python train.py --n_head=8 --vocab_size=8192 --norm_place="pre" --init="normal" --beta1=0.9 --grad_clip=0.5 --decay_shape="linear" --final_lr_fraction=0.0 --batch_tokens=[16384, 32768, 49152] --doc_mask=false --dataset="wikipedia_en"
MLP neurons of a small language model. Each row is named by its layer, matrix (up: input weights; down: output weights) and neuron, and shows model dimensions 128-223. Each number is 200 + 30 x the weight over its row's rms, rounded and kept within 0 to 999.
After each neuron's rows, "fires on" lists the tokens most often at its 100 highest values on Wikipedia text that the model never trained on.

L4.up429,216,204,179,206,129,199,179,202,199,175,189,209,183,244,183,249,189,212,183,171,213,211,208,193,227,205,125,188,150,216,213,200,163,204,295,182,203,197,193,220,140,218,207,183,140,172,199,221,228,243,190,178,238,140,180,210,222,203,201,210,165,174,174,221,227,234,179,227,229,240,226,180,230,232,226,218,223,167,192,190,264,215,211,241,236,204,214,233,220,204,239,162,206,176,183,187
L4.down429,202,176,195,172,213,272,252,189,210,251,204,177,170,212,151,212,213,196,201,250,253,208,192,188,200,225,206,207,238,154,263,193,218,233,177,223,166,248,202,229,196,184,154,247,232,214,140,214,159,220,234,219,134,297,196,246,206,218,202,209,223,209,237,207,189,207,167,178,194,224,137,256,189,192,230,233,271,190,204,227,210,179,162,173,196,194,193,253,213,172,134,196,192,220,216,175
fires on: " ", "ed", " is a", "ing", " a", ":"

L4.up186,186,207,178,223,197,184,194,241,208,220,151,151,172,239,141,235,200,155,198,227,164,158,266,222,246,240,208,215,134,209,182,150,145,250,264,204,215,232,224,183,168,190,204,192,207,178,187,239,206,261,190,258,258,221,160,206,218,187,162,208,168,198,141,201,210,183,254,196,159,219,174,241,203,173,227,212,159,228,180,263,158,161,209,267,210,185,262,237,259,168,204,253,211,192,174,219
L4.down186,207,177,204,235,167,267,201,177,224,160,183,241,213,248,229,183,215,193,187,142,181,210,184,207,177,202,158,162,240,171,233,221,203,188,197,208,177,196,160,148,230,229,184,191,169,202,203,133,219,203,267,203,175,159,194,242,178,207,240,195,194,203,270,272,225,239,200,180,206,189,239,163,214,208,210,145,192,204,208,211,242,182,205,130,226,233,143,227,192,242,176,176,245,177,215,258
fires on: "ed by", "y", "as", " by", "ay", "ing"

L7.up311,202,257,207,146,183,132,224,211,203,192,220,157,265,250,163,198,208,222,166,152,228,175,181,198,218,191,208,230,222,211,179,140,269,199,238,170,204,266,229,213,153,206,190,197,205,210,165,189,215,200,171,201,199,200,197,230,203,213,231,215,224,171,136,209,191,234,192,192,159,218,145,260,188,226,167,185,181,175,160,191,222,161,172,212,192,223,221,188,196,164,150,181,207,179,205,203
L7.down311,180,165,200,212,220,187,202,222,196,180,246,165,207,178,222,204,232,158,209,213,197,190,200,206,211,234,235,191,199,228,146,200,170,164,208,203,230,218,252,238,205,230,197,172,204,198,190,180,214,212,175,204,210,220,233,216,239,238,227,245,182,178,238,187,264,213,147,157,235,189,205,198,184,217,173,230,221,216,214,217,193,201,179,222,230,202,199,157,185,167,235,257,230,173,177,223
fires on: " |  | ", " ", " and ", " | ", ", "

L7.up381,174,182,196,198,203,171,158,201,238,161,278,170,197,192,152,161,166,225,151,216,198,166,179,193,215,214,199,196,141,157,137,244,236,177,184,213,180,204,210,217,186,212,208,195,193,231,204,189,184,186,169,166,212,212,174,196,206,190,142,246,231,215,216,181,300,175,199,183,252,200,168,199,157,157,200,172,208,201,229,199,198,180,213,279,203,226,181,259,273,223,206,157,214,218,183,167
L7.down381,201,179,183,202,180,220,157,233,203,197,226,201,158,179,169,199,202,207,205,187,180,243,238,208,169,277,201,196,182,175,163,292,204,238,112,217,227,220,223,193,230,169,170,180,209,191,187,190,239,253,176,205,199,187,183,175,245,163,187,178,206,151,221,251,166,150,246,230,184,161,200,182,212,202,208,237,179,208,205,187,181,199,233,182,220,174,243,193,149,217,199,205,199,194,168,217
fires on: "\n", "\n\n"

L7.up114,175,213,188,162,186,175,250,142,207,160,228,157,156,238,211,206,183,194,188,203,204,232,179,198,189,198,185,199,195,185,240,184,247,231,179,208,195,188,159,178,230,130,220,167,144,211,205,250,260,156,225,189,196,226,186,177,205,218,206,189,183,157,243,266,232,236,187,140,244,209,228,196,206,189,252,194,156,188,204,211,198,179,247,232,186,190,189,205,140,226,236,179,185,216,152,203
L7.down114,213,266,169,212,159,92,213,180,204,165,210,192,211,246,201,225,187,224,209,202,231,202,211,191,174,157,219,187,184,203,219,227,239,204,212,243,189,145,154,218,185,213,189,221,224,255,206,157,191,256,229,205,203,252,212,268,218,167,200,227,154,227,152,152,122,168,227,201,205,240,151,213,224,154,219,240,152,189,141,213,159,245,216,164,181,164,250,214,212,189,187,159,194,194,187,238
fires on: "1", " h", " g", " s", " b"

L5.up212,225,245,187,176,173,195,208,148,138,195,168,215,179,209,149,195,204,208,173,165,237,159,223,228,214,155,225,235,148,218,159,189,263,213,186,159,180,215,211,257,187,226,185,183,158,192,201,225,189,232,216,158,211,267,200,227,199,170,215,231,228,223,224,162,234,162,167,143,190,202,150,170,180,170,209,203,162,270,205,173,202,180,190,203,175,203,182,133,229,176,210,226,191,187,203,179
L5.down212,172,220,200,212,170,196,179,191,199,215,243,206,154,155,189,139,212,145,201,187,211,216,161,231,170,159,178,209,192,155,167,200,241,247,196,202,253,216,221,217,175,259,201,148,183,277,181,227,176,201,166,177,282,182,195,209,258,229,231,204,185,250,214,156,231,190,235,213,136,201,176,221,162,247,201,243,202,207,199,187,201,267,182,181,183,214,201,173,204,163,206,219,194,219,231,146
fires on: " de", "a"

L5.up338,207,208,207,195,185,185,193,227,180,214,170,176,113,203,197,197,197,167,162,228,168,164,225,200,223,265,148,189,191,181,174,148,223,148,232,215,194,158,202,183,228,183,199,223,220,172,255,209,209,172,173,189,211,128,214,214,164,225,190,244,223,165,219,235,237,223,207,194,200,241,181,190,212,209,258,131,218,193,202,265,186,236,199,186,163,196,211,215,235,176,205,205,218,214,177,162
L5.down338,146,219,187,189,188,252,170,201,228,172,216,175,207,246,215,213,188,177,133,133,210,228,175,173,229,172,234,202,204,193,188,192,219,257,212,154,201,210,207,242,199,258,279,150,175,179,118,231,218,178,227,208,189,171,199,198,226,216,210,221,171,229,241,194,215,182,182,213,191,199,188,198,216,166,157,161,190,201,213,159,173,205,246,266,199,222,175,234,193,162,170,235,190,185,226,212
fires on: ") | ", " |  | ", "%", "% | ", ", ", " were "

L5.up502,217,189,229,149,171,172,153,124,191,147,231,204,171,173,196,142,212,168,150,177,261,198,256,239,239,186,221,221,152,167,177,196,226,214,223,247,233,226,207,184,198,212,184,145,206,199,193,236,201,209,224,184,218,205,150,216,220,220,241,215,253,168,144,196,222,197,139,209,215,164,176,213,197,154,180,231,242,256,181,215,210,237,240,207,157,171,221,144,183,247,217,158,228,159,183,214
L5.down502,168,189,195,189,199,196,201,128,246,251,215,137,150,171,141,135,211,192,219,227,217,177,178,204,214,226,214,220,199,196,176,193,155,154,194,176,239,229,176,235,154,232,205,159,194,266,168,171,164,216,209,145,219,234,192,201,135,195,182,170,179,201,151,206,271,178,187,147,153,170,215,227,192,211,265,227,243,194,168,232,186,220,225,217,206,217,203,192,211,163,214,141,223,225,164,194
fires on: " de", "um", "as", "qu", "'"

L7.up347,186,195,233,234,174,179,187,194,180,203,184,171,232,166,138,238,202,180,175,171,244,270,280,185,252,255,228,224,242,220,214,190,213,213,228,223,204,204,208,175,198,184,222,173,252,153,202,243,168,177,207,215,177,220,223,178,187,203,175,203,195,177,170,182,236,194,173,200,170,210,190,250,209,180,195,235,156,210,183,199,198,189,210,194,224,186,208,253,156,133,142,223,197,238,168,192
L7.down347,198,223,179,184,146,169,188,225,176,223,223,202,201,175,187,205,267,203,234,200,189,198,184,215,211,259,183,212,188,153,207,215,208,184,196,153,136,208,246,164,169,234,194,196,200,217,232,209,237,158,192,216,181,249,199,186,237,175,216,219,216,251,159,210,191,195,149,273,195,180,195,188,203,195,195,206,173,188,176,187,197,218,187,237,208,179,233,172,201,225,258,192,197,191,237,165
fires on: " N", " n", "| ", " As"

L4.up258,231,159,230,215,171,164,195,234,196,228,195,173,228,235,179,203,179,155,157,272,218,182,200,221,215,263,203,207,261,205,190,182,178,216,194,217,170,227,209,190,173,172,177,200,185,207,183,237,230,257,219,181,164,135,219,154,240,168,218,251,175,176,189,206,215,236,213,176,208,248,248,244,193,199,159,233,234,172,167,215,163,190,154,186,218,201,224,215,221,183,191,135,185,169,227,187
L4.down258,245,162,220,153,240,173,199,154,200,238,220,184,202,187,202,221,271,208,173,183,222,171,215,202,154,216,177,180,221,173,163,142,158,237,123,201,161,197,218,249,219,173,185,238,198,216,194,129,153,197,174,195,188,194,209,212,190,185,197,200,223,212,234,208,181,195,196,159,214,140,223,163,239,226,185,216,172,141,178,224,181,204,159,208,148,203,216,224,197,194,188,150,227,223,175,162
fires on: "op", "od", "un", "as", "n"

L4.up41,173,150,202,171,252,153,159,172,153,170,223,192,194,256,177,218,236,220,160,234,215,188,177,189,281,212,186,230,178,216,181,165,212,196,225,153,192,189,200,207,247,193,176,210,190,118,203,183,151,173,177,188,160,235,222,172,203,227,165,245,249,226,184,164,192,222,195,197,218,231,187,179,183,198,191,240,195,186,186,146,203,193,204,187,190,221,236,267,196,204,255,192,241,212,190,140
L4.down41,232,212,200,209,212,193,209,198,165,170,185,226,136,234,209,236,236,261,206,231,194,196,238,210,214,188,193,211,205,247,192,197,186,204,205,198,155,187,162,178,205,249,205,187,170,238,135,211,223,184,253,210,225,191,253,204,241,238,226,202,169,202,180,187,198,212,156,207,184,253,185,187,183,178,195,219,219,236,198,175,170,151,193,116,162,230,184,180,219,196,215,241,162,181,159,215
fires on: "1", " ", ", ", "2", ",", "18"

L5.up299,155,234,232,223,176,185,208,191,241,131,146,224,171,212,228,159,168,242,195,182,169,257,188,242,217,234,199,186,249,234,234,148,225,184,187,166,164,186,209,147,215,250,188,165,196,186,184,217,201,212,232,131,193,158,191,221,167,181,203,218,219,202,188,215,211,174,207,201,175,176,193,187,211,200,178,178,177,172,204,223,184,188,206,222,247,200,147,201,164,210,228,229,220,218,202,146
L5.down299,183,217,201,212,192,217,166,161,222,179,200,230,223,208,119,158,172,192,152,182,153,205,213,197,228,242,149,222,246,202,228,181,158,236,181,227,193,218,169,170,267,180,207,193,152,200,237,161,213,201,138,226,179,177,182,174,225,138,201,144,239,229,197,206,198,240,158,196,236,226,202,202,200,209,191,223,201,175,237,147,253,172,278,160,167,192,205,185,221,175,179,185,226,201,185,261
fires on: "av", "h", "b", "r", "f"

L5.up485,175,196,186,211,157,185,190,181,245,162,166,239,187,204,185,168,194,149,172,218,172,199,192,190,250,162,206,267,167,207,212,213,220,225,219,225,166,197,175,229,164,225,233,199,200,148,147,179,191,251,192,213,214,220,201,254,189,254,225,275,200,202,191,205,204,211,221,208,130,139,214,198,234,176,175,196,224,236,247,247,163,227,206,151,210,165,235,179,210,157,184,187,174,196,197,159
L5.down485,205,217,200,177,217,255,222,191,211,204,279,203,227,258,153,215,208,188,208,193,151,151,170,238,212,187,232,206,212,157,228,178,176,186,196,174,199,193,187,224,177,207,218,226,222,220,168,213,165,159,174,217,168,170,173,230,165,259,258,225,213,191,193,206,195,154,200,129,183,198,198,173,169,188,220,249,210,214,192,169,138,231,191,229,199,179,247,227,202,204,196,246,231,237,168,214
fires on: "as", "ens", " tem", "ons", "um"

L4.up18,154,210,181,181,189,224,199,155,259,187,219,192,189,218,170,178,229,209,107,230,158,195,205,214,257,221,171,175,236,224,226,209,164,229,225,240,177,209,213,211,190,175,233,171,234,203,194,206,190,233,142,218,329,188,229,203,231,181,182,255,238,205,164,158,203,211,153,174,177,196,192,233,202,200,202,220,235,177,231,170,205,218,212,211,193,162,218,208,222,184,212,198,223,240,168,237
L4.down18,209,232,263,182,168,314,171,197,211,229,166,184,177,194,220,240,201,211,231,209,208,162,181,221,190,213,236,170,175,191,230,193,249,208,190,195,176,210,209,187,222,292,168,187,174,199,214,213,236,212,187,170,152,173,206,223,151,197,221,166,174,218,180,224,195,197,194,189,174,187,207,209,218,259,245,187,161,227,228,198,169,240,161,191,229,218,208,189,220,205,208,219,162,183,238,192
fires on: " al", "icro", "ria", "io"

L5.up43,236,166,267,152,136,164,157,246,187,202,222,202,213,207,249,191,189,167,217,220,210,197,244,224,208,137,174,269,188,162,178,197,199,263,180,203,179,151,212,216,191,200,199,185,209,202,202,192,186,165,162,213,176,207,176,206,217,172,176,252,250,163,218,202,176,262,223,203,201,227,179,200,158,247,212,232,228,164,202,233,283,205,148,189,142,215,152,197,231,141,191,202,225,214,148,149
L5.down43,203,228,204,192,260,290,232,154,278,240,151,226,209,191,188,219,176,234,211,166,207,198,183,170,184,258,180,177,228,268,272,187,209,128,187,224,223,223,143,190,187,189,222,162,165,229,185,226,166,177,214,205,236,181,222,158,197,219,190,186,188,184,181,216,166,173,239,209,181,180,186,231,218,166,197,208,165,186,234,215,179,212,162,207,221,167,197,179,200,212,187,172,180,199,215,229
fires on: "and", "ains", "{", "ind", "o", "by"

L7.up337,228,185,235,191,216,183,206,206,189,186,204,198,140,266,187,211,223,206,167,202,200,204,232,191,191,177,206,186,163,209,181,200,165,196,172,247,231,156,230,236,175,204,209,244,196,225,188,189,212,213,200,172,262,205,195,176,166,231,195,224,210,197,156,212,209,190,138,192,200,194,179,170,196,213,177,113,176,159,225,233,174,193,197,209,187,191,180,220,244,177,186,107,165,160,151,152
L7.down337,169,212,204,192,180,196,183,180,231,186,134,242,193,227,195,212,233,200,126,135,199,215,212,186,223,219,204,175,233,189,188,232,201,181,124,188,206,178,224,239,233,204,184,235,250,226,184,234,227,246,216,193,193,183,169,191,185,209,215,190,183,203,228,258,245,177,223,187,159,267,202,204,191,195,281,201,276,202,218,198,178,192,203,184,163,153,224,232,155,188,186,201,216,237,178,191
fires on: " (N", "C", "\n", "inc", " Gl", "ig"

L5.up35,166,205,250,188,244,210,169,171,163,203,202,224,215,161,257,226,124,189,172,242,240,186,218,227,234,180,200,227,176,177,234,196,220,186,207,196,194,198,164,194,262,186,172,222,202,213,159,229,214,211,276,189,233,222,160,204,175,190,262,203,197,180,196,153,234,192,178,199,160,194,202,202,182,169,180,199,202,193,224,188,174,211,249,163,187,220,215,199,190,205,163,200,155,169,183,217
L5.down35,266,228,200,227,167,276,237,205,242,247,232,204,218,228,168,195,285,200,213,209,192,182,181,194,152,180,221,193,217,254,179,197,170,191,188,177,202,257,202,202,147,199,243,221,171,206,217,164,227,157,170,160,185,215,256,164,191,215,161,215,142,200,157,227,185,172,175,190,228,217,184,214,176,170,262,174,225,205,214,161,205,213,196,191,201,199,226,195,229,151,195,189,184,290,219,186
fires on: "ant", "ry", "ary", "ma", "ise"

L4.up136,192,192,228,231,194,191,205,179,193,165,226,206,205,207,193,274,202,200,198,202,179,223,186,221,219,230,156,190,160,227,209,215,200,152,181,184,175,179,155,182,206,181,197,247,240,193,178,188,223,161,250,187,203,138,206,185,176,205,174,258,208,187,237,185,193,201,177,182,161,245,195,179,242,233,232,153,157,213,181,168,192,186,145,205,236,221,152,157,165,246,260,202,265,164,194,211
L4.down136,166,210,217,193,163,194,210,213,200,254,185,184,218,232,210,190,193,172,190,225,248,220,145,212,180,196,182,268,167,188,208,249,232,230,160,180,202,225,195,205,233,208,199,199,161,194,224,155,182,209,181,242,203,168,206,209,158,211,192,163,216,191,235,167,190,230,196,171,221,211,253,235,196,237,181,186,230,202,201,219,187,205,153,171,182,272,206,200,181,208,176,210,245,244,223,204
fires on: "id", "b", "st", "and", "h", "- B"

L7.up397,188,174,199,162,212,169,220,169,163,218,230,185,227,195,246,243,230,180,169,215,213,208,175,215,231,200,183,230,241,197,224,247,168,229,187,180,213,215,207,201,224,193,186,194,188,185,212,168,191,194,208,177,197,155,181,168,200,208,175,176,176,177,219,197,187,207,203,173,169,178,252,225,205,205,186,176,163,210,181,160,240,174,201,116,227,179,214,203,184,243,218,172,196,196,174,209
L7.down397,238,242,195,172,165,300,220,232,121,149,245,213,214,206,196,195,181,213,169,219,239,180,182,189,223,203,189,190,171,224,232,218,169,241,238,204,257,162,180,209,163,242,186,235,191,206,258,192,229,212,187,218,223,233,187,172,143,184,208,225,194,225,177,166,146,134,266,155,260,283,190,206,200,201,215,218,226,186,206,251,230,187,242,195,208,237,196,169,207,207,222,190,201,194,222,157
fires on: "-", " b", " s", " a b", " =", " to s"

L5.up49,201,239,189,145,211,167,162,192,175,175,203,163,195,191,242,213,221,167,189,230,167,179,228,254,210,215,199,235,151,173,180,199,172,223,194,208,178,136,185,167,211,222,195,222,187,187,267,247,231,227,188,158,248,206,165,178,230,211,189,194,204,154,193,211,190,218,172,199,212,210,214,193,200,175,195,191,136,224,144,217,168,215,211,264,178,252,268,230,204,132,219,205,182,175,170,211
L5.down49,212,215,194,184,293,141,225,232,255,191,206,182,223,170,243,214,200,198,219,214,230,242,243,133,149,247,151,174,235,176,208,184,239,189,221,241,164,181,146,236,275,187,148,159,202,181,206,134,181,197,169,200,189,183,249,203,191,196,173,179,201,170,197,193,224,245,217,218,195,185,252,221,229,215,215,233,222,178,190,190,244,167,202,219,250,216,250,207,187,217,245,151,217,217,172,207
fires on: "am", "as", "ar", "av", "ad", "d"

L4.up486,185,172,221,203,236,197,139,207,230,186,229,187,227,243,236,271,150,200,185,245,216,180,196,227,193,200,239,181,212,230,191,197,200,185,209,263,220,188,198,184,208,264,205,187,265,172,242,204,179,194,116,235,223,220,209,163,242,165,213,162,201,197,165,232,181,222,208,192,214,191,205,254,246,212,201,294,163,248,163,180,188,209,243,166,237,227,178,234,232,196,188,128,206,252,242,241
L4.down486,170,210,186,192,192,172,197,201,185,200,154,176,206,199,149,171,189,225,229,194,197,201,158,150,187,188,191,225,209,212,222,165,161,172,215,143,178,251,239,207,223,193,219,152,165,192,207,228,204,202,212,189,230,181,181,195,137,215,207,224,185,179,276,198,175,214,172,230,203,193,168,172,202,188,179,183,184,204,224,218,203,205,280,149,157,191,196,165,224,279,192,223,175,171,157,200
fires on: "1", " is a", " his", "2", ") is a"

L5.up292,223,204,142,217,256,174,229,179,171,135,187,241,250,184,211,213,192,240,193,190,191,198,206,230,176,240,194,182,178,154,206,252,227,235,203,142,182,234,158,201,180,237,170,231,207,185,202,241,148,183,203,169,200,198,203,251,205,227,163,208,177,132,159,206,253,230,224,230,167,223,205,210,159,203,179,162,205,182,164,204,162,114,219,227,229,206,194,148,188,212,257,210,200,214,208,209
L5.down292,162,228,184,165,184,205,245,175,186,193,230,174,231,210,181,225,226,286,190,208,122,127,195,196,176,230,201,192,222,223,198,230,196,175,188,214,202,226,146,241,217,220,223,217,219,237,247,163,137,197,137,221,192,190,194,223,149,209,208,199,194,182,166,180,196,153,210,207,166,178,160,215,191,177,218,197,194,227,177,196,223,171,188,195,197,173,184,216,158,229,149,209,191,191,172,218
fires on: " gr", "h", "ur", " Gh", "b"

L5.up430,272,216,164,216,218,177,188,185,236,178,128,223,190,242,178,206,192,129,160,211,227,183,185,245,181,143,178,184,189,242,199,192,209,204,194,213,157,188,203,227,218,201,133,190,242,179,192,250,218,163,173,195,142,143,181,202,208,252,220,250,205,216,214,221,185,213,173,234,267,266,196,166,193,181,182,129,181,185,197,227,260,234,242,162,186,208,186,211,249,233,233,167,190,135,226,245
L5.down430,176,197,226,211,218,237,160,205,225,223,143,197,146,186,209,273,186,159,168,245,231,235,215,243,204,202,222,184,272,204,235,200,246,208,147,234,165,265,218,260,176,202,256,214,221,225,205,174,196,151,248,180,239,202,155,167,190,179,191,165,218,237,186,248,198,195,192,181,209,196,262,143,171,253,188,207,161,241,200,262,172,199,197,194,140,229,226,219,198,174,219,178,223,222,214,196
fires on: "id", "in", " of", "ed", "ing"

L5.up377,171,167,203,177,246,182,196,171,176,191,182,177,215,233,180,196,192,227,179,230,230,149,202,175,202,251,214,147,169,211,162,207,166,223,159,189,158,211,220,226,238,187,224,197,208,174,219,242,238,276,166,204,208,204,222,181,242,137,149,221,266,157,191,186,214,193,174,180,212,210,214,228,249,170,205,153,225,286,173,175,169,189,206,164,222,194,184,192,212,243,215,248,161,191,179,164
L5.down377,215,199,210,221,195,91,199,252,209,171,298,195,164,193,172,185,241,223,156,175,208,238,196,180,192,253,220,152,156,142,157,217,217,220,155,148,243,183,219,241,147,201,181,224,201,172,175,230,213,186,182,139,250,188,205,217,239,190,166,176,201,193,225,249,229,199,200,242,173,221,225,195,181,191,167,205,192,188,212,169,227,216,152,172,195,217,176,160,205,215,170,226,203,232,180,196
fires on: "\n\n", "===", "r", " the b"

L4.up379,184,198,203,248,191,187,183,195,228,189,173,240,222,196,179,195,186,176,118,181,204,178,162,244,247,200,204,193,186,213,223,219,133,173,218,182,216,228,182,188,284,290,234,156,232,192,227,236,213,190,220,207,238,198,211,181,223,153,162,208,178,209,143,238,209,249,217,211,184,172,244,206,209,212,186,201,164,202,219,204,226,223,212,197,251,164,176,153,220,240,199,209,228,230,120,206
L4.down379,245,277,178,162,187,256,172,258,179,197,194,194,177,205,227,206,214,180,209,206,190,189,234,224,196,134,209,163,240,204,183,234,224,170,209,181,170,167,256,220,211,208,219,256,200,204,195,244,216,196,224,168,163,229,204,203,197,234,195,228,190,255,174,167,204,179,144,167,189,194,174,218,205,208,208,188,217,221,177,219,213,193,249,178,233,230,219,203,193,147,231,212,192,167,135,241
fires on: " (", " the", " his", "| ", " their"

L4.up264,163,204,188,193,216,188,136,204,178,142,195,253,201,206,236,226,250,198,211,224,230,185,218,219,212,184,235,204,174,227,202,207,191,228,224,185,245,242,230,164,201,222,215,141,222,187,236,219,208,214,188,165,192,215,201,162,172,216,215,236,206,161,215,217,197,202,238,175,166,222,204,224,230,238,200,206,210,206,122,175,198,171,141,210,263,208,216,238,196,225,251,215,193,221,228,179
L4.down264,177,193,179,205,193,136,179,216,176,198,201,215,229,242,233,164,207,212,204,184,153,234,243,142,120,178,178,234,257,178,191,177,130,187,227,208,180,216,148,217,199,213,234,200,194,193,176,216,200,188,132,167,254,166,219,226,178,219,210,215,173,177,218,169,173,214,238,220,200,184,233,215,229,235,205,166,167,205,223,260,220,225,216,205,177,179,223,137,187,182,245,121,225,157,149,217
fires on: "1", "2", "-", " t", "-g"

L4.up442,194,179,225,200,203,199,185,199,219,230,189,198,191,179,196,242,193,211,168,202,203,181,206,254,268,194,221,200,187,211,199,215,206,180,274,207,214,177,190,190,207,163,221,197,236,217,200,215,252,286,224,236,214,151,149,187,169,148,234,222,241,204,231,223,199,213,198,191,174,170,223,198,206,157,212,209,181,188,197,242,208,203,220,208,171,211,175,202,248,255,172,230,194,183,174,204
L4.down442,173,186,174,191,201,317,190,222,226,181,170,191,170,187,219,233,210,207,182,156,181,210,227,200,172,169,243,222,245,214,211,164,210,190,251,202,221,233,205,199,187,160,171,173,187,194,152,109,183,247,229,223,227,172,230,182,210,164,208,175,208,158,132,267,191,196,202,134,212,211,221,214,269,195,229,195,164,245,222,219,199,155,200,182,175,193,212,225,162,205,144,151,248,142,216,221
fires on: "ing", "ie", "iting"

L4.up500,175,221,195,218,167,220,162,184,272,181,241,199,186,224,151,195,217,168,139,227,201,175,165,169,212,181,145,204,202,242,194,207,184,219,201,185,174,179,258,233,190,201,188,197,220,235,237,204,196,188,128,206,192,209,175,225,181,173,182,231,207,238,197,217,202,107,186,182,193,231,178,209,230,156,199,189,170,207,251,216,153,171,186,282,214,183,212,227,256,144,204,172,239,221,168,233
L4.down500,213,200,182,210,224,382,240,238,205,197,228,210,208,180,182,179,187,201,214,244,201,230,203,215,178,203,215,185,201,219,188,159,159,193,157,174,189,179,185,230,203,240,172,177,202,197,178,182,182,215,230,245,225,211,195,196,209,170,199,195,223,194,193,161,196,196,180,206,210,219,163,187,227,221,200,220,199,198,218,226,188,224,220,161,156,186,228,184,190,209,184,198,161,200,172,198
fires on: "==", "\n\n", "el", " as", " son"

L4.up388,169,232,196,175,180,197,263,151,217,227,124,226,153,236,199,181,151,183,154,224,245,192,160,182,184,187,170,223,222,171,166,161,171,206,197,198,192,176,204,215,245,218,158,167,223,190,252,191,230,248,234,209,216,194,206,136,151,187,264,171,212,211,173,131,215,203,159,224,174,223,173,181,197,227,214,142,206,187,208,207,174,210,180,222,235,179,160,228,251,147,189,192,226,197,210,220
L4.down388,252,190,173,188,207,233,245,193,203,232,198,200,209,243,196,149,184,156,151,206,197,161,187,200,159,217,207,191,167,217,183,215,217,179,185,220,195,203,214,225,190,190,233,182,198,184,194,165,230,212,269,213,212,202,117,191,240,274,207,172,166,196,244,207,167,211,171,144,153,274,161,217,229,147,178,217,256,226,182,257,208,192,196,157,181,142,189,189,172,178,190,204,210,147,194,209
fires on: "al", " ", ".", "==", "ad"

L4.up234,222,189,176,182,212,158,183,183,170,223,156,199,179,218,220,228,236,185,204,218,232,167,162,219,280,205,212,179,217,209,186,156,212,214,233,195,240,197,176,204,218,194,155,182,226,148,181,183,173,180,216,243,208,282,205,193,219,230,248,231,187,206,154,237,235,211,211,184,216,229,165,226,180,166,211,233,201,269,168,221,175,207,160,237,236,213,149,221,268,163,229,161,196,262,160,215
L4.down234,203,218,217,169,242,168,143,208,180,223,198,194,204,224,180,149,173,228,242,242,190,136,209,221,198,202,191,252,171,208,184,171,216,151,220,222,169,174,266,198,214,203,158,166,149,210,148,161,169,185,239,191,222,202,236,159,236,196,200,122,220,227,204,209,199,201,190,223,232,250,205,201,201,208,186,192,214,201,173,197,245,179,167,225,212,189,244,158,203,227,165,231,156,232,201,195
fires on: "\n\n", "1", ", ", "6"

L7.up258,238,182,228,172,200,169,199,210,194,189,165,226,161,182,218,219,168,163,142,265,223,210,200,225,226,210,247,221,219,217,220,181,221,242,199,202,142,239,185,146,222,147,130,192,216,169,177,227,188,182,252,194,184,215,191,152,259,239,173,199,189,172,137,208,232,222,196,224,152,176,182,206,178,191,190,154,236,256,170,224,208,278,156,237,250,194,160,193,261,229,191,157,183,239,221,207
L7.down258,193,141,245,185,227,265,223,194,192,164,197,244,191,189,212,196,208,167,231,199,229,232,190,235,197,249,205,150,165,151,161,182,230,204,140,194,177,177,187,195,197,209,223,206,159,211,185,194,215,166,210,206,222,227,165,240,214,243,178,176,150,231,152,203,192,143,210,186,278,250,186,183,200,211,204,208,161,189,194,201,234,177,179,227,218,197,209,194,224,197,216,217,186,206,171,167
fires on: " A", " a", " w", " N", " W"

L7.up126,226,187,193,169,207,167,200,205,219,197,211,175,172,244,147,211,238,211,222,190,179,121,161,217,224,191,150,197,188,254,246,138,234,227,214,184,168,223,214,237,256,233,240,209,182,234,221,210,225,177,275,202,214,221,134,205,211,184,151,216,193,175,161,195,190,221,234,174,197,159,210,174,213,253,198,210,186,195,177,207,205,180,225,214,252,191,227,186,178,217,225,233,225,202,152,196
L7.down126,213,185,148,219,153,268,188,204,241,195,145,170,241,159,244,204,239,208,236,238,235,182,120,187,215,234,243,158,240,200,156,270,227,203,133,227,190,191,172,225,202,209,239,251,177,265,179,225,195,165,215,197,196,211,201,196,200,204,156,218,201,200,204,182,186,182,184,190,218,202,168,164,179,158,186,196,223,199,190,213,208,194,170,185,208,187,189,225,207,147,207,176,181,223,248,180
fires on: " \"", " t", " re", "\" (", "f"